From a checkpoint of a small transformer trained on Wikipedia.
Size: MLP 1792 tanh GELU, vocabulary 2048, 33.2M parameters.
Architecture: biases, tied embeddings.
Training: a variant of Adam for these matrices, 466M tokens.
MLP neurons of a small language model. Each row is named by its layer, matrix (up: input weights) and neuron, and shows model dimensions 0-148. Each number is 500 + 50 x the weight over its row's rms, rounded and kept within 0 to 999. Numbers have three digits each.
A block is one neuron, or neurons of one layer that tend to fire together. Before each block is what it responds to, as a language model described it from the Wikipedia text at the highest values.

Short word pieces continuing a split word, especially s after vi/bi/ri/po (vi-s-ible, bi-s-hop); also un, to, of after words.
L7.up397:494528420519407544458483535580421524493488581584508566504446532462501442508473505459564554480402531573566536576482576507565498511514467498507491568462529545436538525396485503488486544473498462556455464574459465473447472536454545508542422567407455472508497528503554512479485447531543463439500421466360496462470448565532521488535456491474512492482450468529507449560485575464467547492497502534479460448484484416504582354484542471495541516446488516475
L7.up936:457483543531472375463467443591433543527559511523506471541490539506533471535445514509599447506475493519504521493468538477490623539512419552466469448540600481530459469482512447394410502489493427471463522475459466535490458492443449586512436507504447408504517556497568579481519529527489472451516546452445547540460508541515508453546555565422474512485561535452494523463521522431483427432520402620489429504531524459512519526575489418541458511470427485369

Word pieces early in predictable formulaic strings in infobox or list data: website domains (waridt|el), decimal coordinate digits after "38.", species epithets.
L4.up37:434488569491577540478551510518504472423475504435466467524496520409541555471478401520537465435490502496532571415602498532416511479470539469445563558436450474407433500538345541539477490526579548514482521425489543436487454536533488541446569538514389437569432538509565471571486467477406519567476402559577650516519496467485534534451510522554520476584539605530497472469469438533551532560504482526509451433488452481472461472542494510549514483568454418545
L4.up238:519545512464467531521506509423495374466522562495612513471498532475525534395399495444501480526445472505557503414540541536464530435571501546525540496514468487519473456464450527482564440507506483493502507468476584568553473466443564466514412492523525592475463548513488480535454422495499498573490433451525498570450455443531502535547516435523441434384559599530523466566468519422403548564438448555435466450536487537435468566401479480526506492525443493515
L4.up394:354473599474481459391537632486460401463515466543554487502461539567481472565461595476491509415512498574473509375446500602468454437570521527541563601415529463473506536475391580496483483440502525510475511424510505497471585510452495477454448496472503462452434533488501470472478415448450474514486512498600492508537507471484572467518436447465500481508582528478508586498432522471477422471455541546570503516419507481395453572535567484504438495509480552551
L4.up934:454530587478520493499413485543529433489535514534377560489542495540561503424465528572528427488538476552527562492489491499538505507563491432459490596443507492529525563547575543459504490524603526525461515473541466596506546565563477607473474463463537536551509512520565456464571476541467491536509556461461588533592497590545533582477493506536436486442548540569466546541451520536548479570487503580422429508510495458507411529491628549491461561465574465385
L4.up1024:475504583496506455491501548503541456454520453541485507544500514441540525380533470415512456528467553476583566476508570458436512540565442468440554564385498470458470486468508500442451517534521474484491567486473501508527499559521492645496594557478430498527467443464534455537444493582476575424595462513548620503483456477460545516550548464544527446479468514557512563565448530485529455494434476522421511475535540535569494573432591433545431434536462476456
L4.up1228:504524526506531421432538505545496529445471527508463544424511440448433433490453525487563408484565475471571554402565459521473344509425503521438463506451514502368421506511455525526567519495538447602486502505432589488463472537541538549428538594497449484487488558532570513538495454585462545522535484527471590407545463544574579512461468491563504596507494485536491477523545498450539489457434420557491443478470490397475531452455567545574468603523495420350
L4.up1363:451555493401552514460409554481465470458555468538500500556524537462605472521554539493556587435461457579517534469557559579416542515472522499487562551463422509518484523505578562493524366519591559452519504510568507469485390442503517593470455524531393525535319464563498406414460513525503453544575507518456565545544496487482546518571567476512556451494532531585471513442474601578542449511472394503418408526479523537476512507431589480549557567546446484522
L4.up1556:470468556490486414452436440570556506485431550484545523492453509474525462431480404414604568449410487507523517457580458522524555475582479575418480561460509541541488478601366491599448534557509492462573475513432458506483548530531519532448519383497514473507453555481493484479544531516471595562516584461471594534557324499470522498429393533515490548496535524443521566513507559540440561469459522467445433469463449505501499522508484488540446507433470490447

Mid-word subword pieces that follow a short two-letter opening fragment like Di-, li-, ri-, po-, as in Di|amond, po|et, vari|et|y, reli|g|ion.
L4.up98:470438550404554552492536516472451533477557556497514511537548488521458509477503529539432508608402498605513515488553472517537503504565625507506531549558484477398423496508551496519465381475471488475578444555557391515587383489519489500434519354528472525490458528618491489488580460498467540450456544501493585540518476433570388446594545489493492485525576492500468460480499510550489423503530506505540542494407486508535498523454531470564533429440462453551
L4.up504:451572539479474591528461536459463475500527456589427526531474483495464579444436445440496434384488516492520458521482572492463540486530566477444468565524607510412493542498578440501527520542476444460456586473458449464431504524485527408470483491489476472531518505542508485519579445379491518492534390563542547465537439437472554525506460539456448478498602624521575467464363565442490447541523486536467478586444512535398469440551598432378449520512442456412
L4.up739:434579512513517528524498537524433566517499502568453483561527494470411509495389529479528517413385535558521466563494599522546501504545415527533481486555475456398601467571540487489444490447469465504527534523517451446510404540537481438469448545531502458505495547574537474523573483459499494390428411451484538440496571540491475512510417472491419477538606400492572515513452526585500435471466518500569375591460506483476549545434554513586501449444485414498
L4.up1000:503565499530434469382449535550361573551515518495480557439522400553465546457481470534549508534520511514469450464460569531515569546563543571484547651461562576517501448526523487359490386470408473477539538461535572423547386391540479478510471551524468469522500474548529544491508528485443449516525541473591506546572441489492555493504506549460455505534561586477478451443451560522465445591493466458550528517515459528534531421372520519466506498485501483503
L4.up1286:411549506450552481520584454487479481530464462504667515524509404459523481434433487542476521522470542508495362530424488530562488481549533561449482486405520464566488494599471441434566570575518505469448523462580579534481474538491539444479464481539461472469496474487519552612491451497502555455565451517476623441545516416521425493440444419469444488483477483603492478535406529460473386402384480459559524448504448441501544509442563482574425423394427483514
L4.up1368:430494496513464424548395559544536445409500549552474529459538470520530391616448493420476489492472503526575486492463620554483573541532520549517576576501515541393487574469528457376522482491485431529513407545435511568433450527535571516551463469539484461541502465601506412541560535515524484410440542444512560404511479565522542574634489481424421501511552516482561508526431518483529350491561503487492515454511486396478581524571498561515413473506465513459
L4.up1513:539592518498478550443493444555509488515517473489511596474479454518540504492427450429525445471512549584598431498471537520444425511529455546540487603491560490537574537507596550525520479517520509541563502498387465428505541466479488594545532454515550388447517401451571576484515531463441494429519509494496537534452568432449582495529376539430508548500563540465522492407406521414480396500565408508434488445553424554445510550529510533635522457518444512469
L4.up1583:497468486545496472502558490466450525580431503507523420421416455575497487501370395568562421609506510490480454521681550530548533513527519500437531492550487452445462449522535477511545520413470553524532554513488513414522505477544547540471505413454515578434553503571547519461625532504485468555505507504492582478521532508523494502547539559503432564461400535527500465419538600528462445596475505483547428469532445513457556443548510526454570498451470517447

Single-letter word pieces, mostly s, split off inside longer words after a vowel-ending piece, as in Mi-s-sissippi, Po-s-ition, Amba-s-sador, Ifti-k-har.
L6.up123:533586534449457476563414487585517453555533429451539456560497464489546540619448429492485459539402483516502463469481542560507448505563433464530522514483490525510490429601502474423530497489583533495558480528449463485544426551455474564465500567512538456563531425516522535510465504417429530432538457499441546478551500500474487535554446529471485466480576512628492441610502532426375374544498479530528433494528484502473558470444463499411435476470467463557
L6.up1176:466540510505488428468497578544528486480424543582377458584429547388494526526496460503498430502543521509467491412589533419554438538494504404436466463464538452510558449564419432502439445398601543467441385496477505530522467466440541576572528437523465470526584508561627546537438503470531487420561512488547494513543503546532572550550444492449470501538494481640499489471472588481528371477495540544502538496481482503496604511457500479449452533491481554497
L6.up1624:482503488387573497376474525476440538570518487521437598510471478563627437526553494498561441466475559426580463523463540505464523548561527539502541589570493472522512501454478485536507497431500518495587481509501573502559479503471485512514512475405462483570449458532491484446509435484503450389520490526535512541498595530453532513462435464394476522593549556495488422458485480496405465498539460504537533486552428538454566461485509524498427420391443474472
L6.up1644:507491573482511510553498566569462539483587441589485533531503432526646462485496572451407482392434511425490497519518505480468555557534425468531504480478443409497549465549527558528473469456474508493447553440566539538507464562449581477510417490567567548477488486546565430556459425437527542433424478537462513532461490569522459490535477486550476516483448550479546474491514455413543460455562512505532525499402518552532437452448486486491427493509444391496

Space, quote, bracket or word-piece tokens opening a new sentence, list item or heading, right after a period, line break or "==", e.g. " (Note", "== Career".
L4.up16:498492531443531598516446521590487376479496537571462520504514488486517493477541510477498474414546574569533453491503612546492547513488553523507552444512544441474494508426558478516471574493476462444427542472509521498413433439425516531513514500415407527521565448539533562520494483518445491453457427525488499512567533534452501489446589582529513428422517441565440469467498553513508401480553521565499495456486501494395488451558491538571508518455516491428
L4.up167:469475475545522583464453528579464467532451594478444480461544582434532505423521504402476481563519493495469481464468479459566564480535533483497527577479557531490433551490534478540499540517501553527451644422489491546435465435531451591541496362571469502517578509561542401554563451489484500473535478476516550553475486593561519517583456463472424506512556513606474487494470525564507481505452389519476467446489438443515518427536613490561412567508436542408
L4.up682:401584479457519580518457491527473465439466566545468509496525414451596505555558513485588539440444559432450624484424489510534589501504515451491543579475503474447517525557396454529514567475461559509411558472484519446540467518478580524441522503596453486497503530554550489550494497477528533440513444497473588479520498530527474609548483546563446507463599532433464518525483469540523550457454491552461500399550470452595453463565535559544460556462496470455
L4.up689:424495460458432469505511538524462560532543514529506493519465496500567454490436491551586504480522487465402521541403522573488521475521565478501515551504526521520534560420511599524485498603458580437466502506447554435618533498503480460526478448543520508520546480539550457548536462440526406600506531527395505485502473487512489616433453492495494576523494596506405459482487500568443494452449440535495402491465487452601442451521522521491421522553505512469
L4.up895:474556547460463515402454510576428501494544534553470505472542496532568534399520517418493575404483484469475432532494508492552489546639409554484527472471530441511534448454473471511494499533529488592514497502481612455515516508579558483486436543438440600457577426582523532405500504506443480444477454401468506538537432544528478587522452577535417555491559562518484533505476504547429453433497395440486436562495490510552373509567558570533452524530431503472
L4.up1004:356514424498512501443422522493472507516498559460442461467465510435617430523472550595544621453466528497467569457424590485439518510449520520530485510521469452598464497508417565482524463456487458453485479541489459481454516529519479582513485445504516431574527500522489435442546553559519512531576474422481572512405487531595528463534451505530515500518507487539484470460411561503563546523521435606501573491521473428537425494425572505513459548431491497482
L4.up1052:414469401467448531600451476532497433449479580530473431534458592526535523466532447456553456529448624496586559575443499546510524548449486440503526517442509469526550538538535440450447455475491515425564594457487466455566462587491546561559494391528456517551492461515548503449552517541558511463474472521487510484491440484443514568504437427461483535576547594515501476415459485505554484523446387484379517353528454489532432516566546523515458552488510556516
L4.up1659:435501545495616479398429434582546590438472522575474516558439394514572432488533466415540498502494488488465565486538621459534481570485503545477522472566442573454463557462463379521473488441485452484472530486475458490513560519436538498547496423422490481575488504561506472523547490489358450469468457423516462541529448596554487511550466587476489589455458486532502457513539484479456427567554457580438499429449443414493527510454538581428505537421540511498

Word-piece tokens that continue a word split after an s, often in place names, such as Kans|as, Mass|ach|usetts, Takas|hi.
L4.up8:403582506438492497501482475595426503398415536585505445525477525468514527471445511517488565449428555562455488466514609511419550469517398564494566488430620537495427491475561514480485468449483560504524478530446538481563493496524446517562424514477483443566463577481492480450402564386483476519525500477536484491522452489443418581560403594500589485399583502480454497556421456602537574577466532468615607494508487518415548555372527509464454435505543486476
L4.up58:378499479488592446458535493625513490360589494512492434455544515548498569521472458514507439423438488562496379422447569519451525521519434507508451528550599575514501484386432483554486496474502437543540503522497542510496475482539490480509416502499435532545546556486492436443475456459397566510503521496474515516583404535481485527567423622514503466501463524458468471421432522469482507485475499440563475501516542466491528474480510529449489493498455504505
L4.up107:433551495449510549543525498550547500480475512598533463486512470494605509521447529467443494373539542503508382450557615564468594491555487535542411482500553446509403454458493511550506501470506541596461526511472542483486493450497510484509477487485452513558477529464569466510431541374460472432423460479488507484526487472427521468503519470460563415470479495560524525482544468626450548503422521524600456599495398541477527577517537526403605503555545477521
L4.up322:502541486521458531609486516470572536435461530518504441526441461440542541458556427453494439562465571538527461484547532512541458601619515466504482457464559589498462461451570473550541499438572545556479476578526472534516575486475480464490534456472494588419573591470462543451447519460447561549441556537501470451494443396473495420476463505480532589469528440431480539446568577533349461473500437475661447479482408562499484519503525500519621391415470498520
L4.up1098:458558565461492650602499466413430477508508519515563486488452433548537544494513471525484493433479596527589560420533533582528599535506521566477531434498542600496523462455469443536443410477513525583405452531473611465584523450434487416458444473405545487474419484434489505501521547480489522563481510488472546462510470452544457568543472496510472586526608439553539521553530475611504496563468461503564530537537382527457441553442557474611492462532509528413
L4.up1338:512560534512530491582504526481453502480584550533478502469429493590622531525497527420534507447452601466549451515393474580442571572456453555437519474443479472372444442432490501529440525429491628568613545472550522489492500497587489439507487504417502425461431509491483511503437481412511487466462501555430479496451504416586468476579491484497504524508500487568382410458455475490480459463459488495545462448397517520426478514473573493479562571544476456484
L4.up1355:547502453516596483504493534505527474494504517514417414485427554526571543441488575479494533495548491515522441511501456648510505449511482487452494518526509498487420505470440560481496545482513470514573462463437494488500446415488542414434512509458499524436498486451448497476451551499413568583351544496408497433513363492496518452537526448476436444483443581529504483499545531506528569497496477576525483521436531407506472589478551492469567539571504520519
L4.up1551:445558451434472511477471473549478460493498490538576560557511518538486533548535526447503490484489452567485517419522427511552414581534528587478561528417574525591512481523480564535476558515570499644533490500462486379598572547454502595586447375521524508550499446555521487418606509418410456467493402444512461546485442534609599558435450343515486488459565444568504503470543527533537496498509541468579439524442469578365459504498588465452441534565420439544

Mid-word fragments that come right after a piece ending in "s" inside a longer word or name, like Sayn-Wittgens|tein, obses|sed, enthusias|m, Königs|walde.
L6.up68:498470494551533449406424505543542525450481454510616429566509525569475511546551507472529523478453549560530494494463503509467475571492453480571555521546445511478523386525493538497460411428541434503507465479459482385475345519511408479563497482559488452459409335579538550539451518487467570434455431638484459565533546440553469514571560493418481460520428419484471517565503556410519438487493558483487525501487448560561363593405587497511497429474547599400
L6.up213:401486467526448431456497589605468625461583567475460542450465442594487435564411422425487496555451491455572476421463509437584533491512412474473482519483501511472490553465557475529480511456469467563482477439411453423581446502459494605481554471511537541536462422498529506490552579510431475466564503455518486509539451534535584523623496485465488446506577458440528489499501579469466454531514520505522562470523504521426567496577557419541478498535491542483
L6.up947:417452498566479454503522624503504557512533485534522492432489516439479463539464511484383481517408491447642465388471517472450511505491515456507642538394544537432487526486511533400462507554503507499577498422486531449502514507468516533557427503529467472480592337461467474515562440528462526545565467493552458502561549494496530490476458459502510499400457512600448440537515509503496564489537510465529629527450470505397444536535490433512544508518542438501
L6.up1290:503545485500574486477506506570488390422537541468521534518434496534514463534451529443414498497498506548569540482538483452409503531459436528549519469494438455534508470473491552457501423493580534568526434552470418461521531435484494488476427397474411517551508499518537506512540458468422503472550527515494538547448497561440481544548500428405465416532519512445464488499497484579483474434558499473485516496426526529452497553471597603537590468528470525579

The second "s" of a doubled ss inside a word, split as its own token, as in percus-s-ion, Cros-s, Prus-s-ia, posses-s-ion, and other odd mid-word fragments.
L7.up951:491547420500550459471493488621524497443529501530503460514454489561477534465546356458467535525495436466523546436520582468452486503481480472552495497437516545421481660440415516409544518442519548475557478465524448544542461480389540566551428438558449535485359511475460609578563509476509515469552511514515462516529365569469485428526486469522508482431505553525464465501475463530486528519501489543570539473484524574412480535558519488487489500475551539522
L7.up1652:485365567490542411443506489518481483547562505560394417485556493510502471392492557435518517531475446517521440489578502482542546562495493497578477511509429501475449484493545531543497438518449510548571534455481562500501478514485570496515480498513530594460473550539492511455457436529470478445453528607558517550518412414528316592445455482501407405533490421452549472515551510482444540403466468489530521518503418583470535465475496431529429539521531431464

Mid-word pieces and line breaks in Genus/Species/Authority taxonomy lists (Au-th-ority, the break after a species name), and weaker word-internal pieces elsewhere (ga-st-ropod, pur-ch-ased).
L6.up920:471426538436533437495537425540476551487449470530464515619447525477452451476531492573462469428473560531497481498564615509517516525512406495507542461444457507448508471612435475468464473529630505447581549485508566420420524550484509509489506417418515465528439525531478549467519440588417523450585473578513548495585450464487440477541447504489406514505514502527540494542444467444438494569469496579427429543532518474442494482549428480518540387392485517378
L6.up1528:448455549477616427452518487539548555462464511537528545507424476512467388462670461413474482448472513461583607423517550435522481528493470518524506523400525448507481562464495435509545498522486557494456507451467460514460540532451498436488461478471508508509543515445519537422411597437495486491498462492472469474489538460552598462534462512500416462435518518467504459451478471471537457476399429586616499479500403546454485520597460471556524499474517580491
L6.up1540:398489504528500438493472514547445497463470547518460543491479570491432488485517521558575512469518467493582616368498422413534446484597480560494553530369496444456439543552455478463511577497522565505459488503497592524462545519451462493413493457492503413519478428513468455552403534430451584474522483446550516572535431522508499533584458586493509563488489520446536499531595452496443560521444515565446550506529463577432508501495552553540479391563507559516
L6.up1740:493394480563514417482490483578531497524513527553497506509530457487539525532532456455485507407431449461467559382544513482459506494528488507474549537441425495491556452490488425506474530552517529470529550469481492460476542388369489544462508489524496386503510556468536390486537487476416511517548433597568581642450451458504499423518436488524503486592397498466514442452495432521580509533508377466497484496561480549444498476484419518603488465407442418493

Word pieces of short headings and field labels in infobox-style lists and wiki sections, such as Origin-al release, History, Personal details, G-enus, Total Bases.
L7.up763:487480439574564449409489556530382445546502452593483424458468500522606413536484578553520527548510500475607437497582486490541538506580414489475545550469472559494467513413522520535511528463537487599454470426493494488417511532532466550466519472529444512571497518482514552545524491472488506522445405502483550565490482475500514538583438455490447584481551432515483592431480472452473442520464498457456549536505493474523488493504527499510393433516498475435
L7.up925:426461536477560514408464508529455437608545515542471498525469498480447416466468575464580501449464549427485600460449518467539490513446444586559617477476529466478520659575526540488487486482545460441540531476441505482428421459546478550522477460487499551542544491532458461447474475490444500491468411479419601511510639499470527486487542526579505503600517589594611466548512479483371406453480498472425465523515493484547467523487568538537473447488588532497

Subject pronouns and articles opening a new clause after a comma, conjunction or "that", such as "since it", "that it", "As of the".
L6.up894:478492507500419450475518448479431538539535472526442406470400503530499622525533551498563433533538583413447494516422505507425448494500495528509588481496541576467468511465492526406542531545518506521557480488511488410498545476458539483453442428463369474401464474493460459489377503507443529462456582481503500509479467428516560466500481524528448469558472585543440544461536572479611476462520464483460457466547393536476464550409555533475467526498426460489
L6.up946:442485444518482461485541428514503552599438538521449568530424410527492509379562534541575350579440537514558420533496545457491508513507514564506538574580538594540496606519487439489533507498475525535500537518549502553509483498475478536526483504464576606531527472458474481483568474518429489593475471519491513552469526556464502482540542509515505495410488465540414526577501531612480473468467415388535446421455464425550510465422551576541498500545453517522
L6.up1368:455570446553476507485482472492527479517476522490485443554508448660604495485572515494495507459477545514503506478460452447522553452507487435546549446494580448478464446419549512514489533516474494489514525592546587502537525437424498588458570442538449447474473421511592458427542486558442483556522504506524407574511511466583547408429413512574379499461425514444480541460603449458513491437455451468499451512543425518558455527429497507576446452521470452476
L6.up1786:467497456485500442487554573443472439468506428529510428526460488446452503470461589501502526481531514485422425475503475482412571422566436546523518495458461490472558496581496579487435411549596609503477586533464520532528510500491434498462449493416488496537547495479526479527524437563529491562481463515492505454599441477538537451429493462553479458533423467505376568588526541455542491495535462430530391468566535444573491500452510420600505524572441455434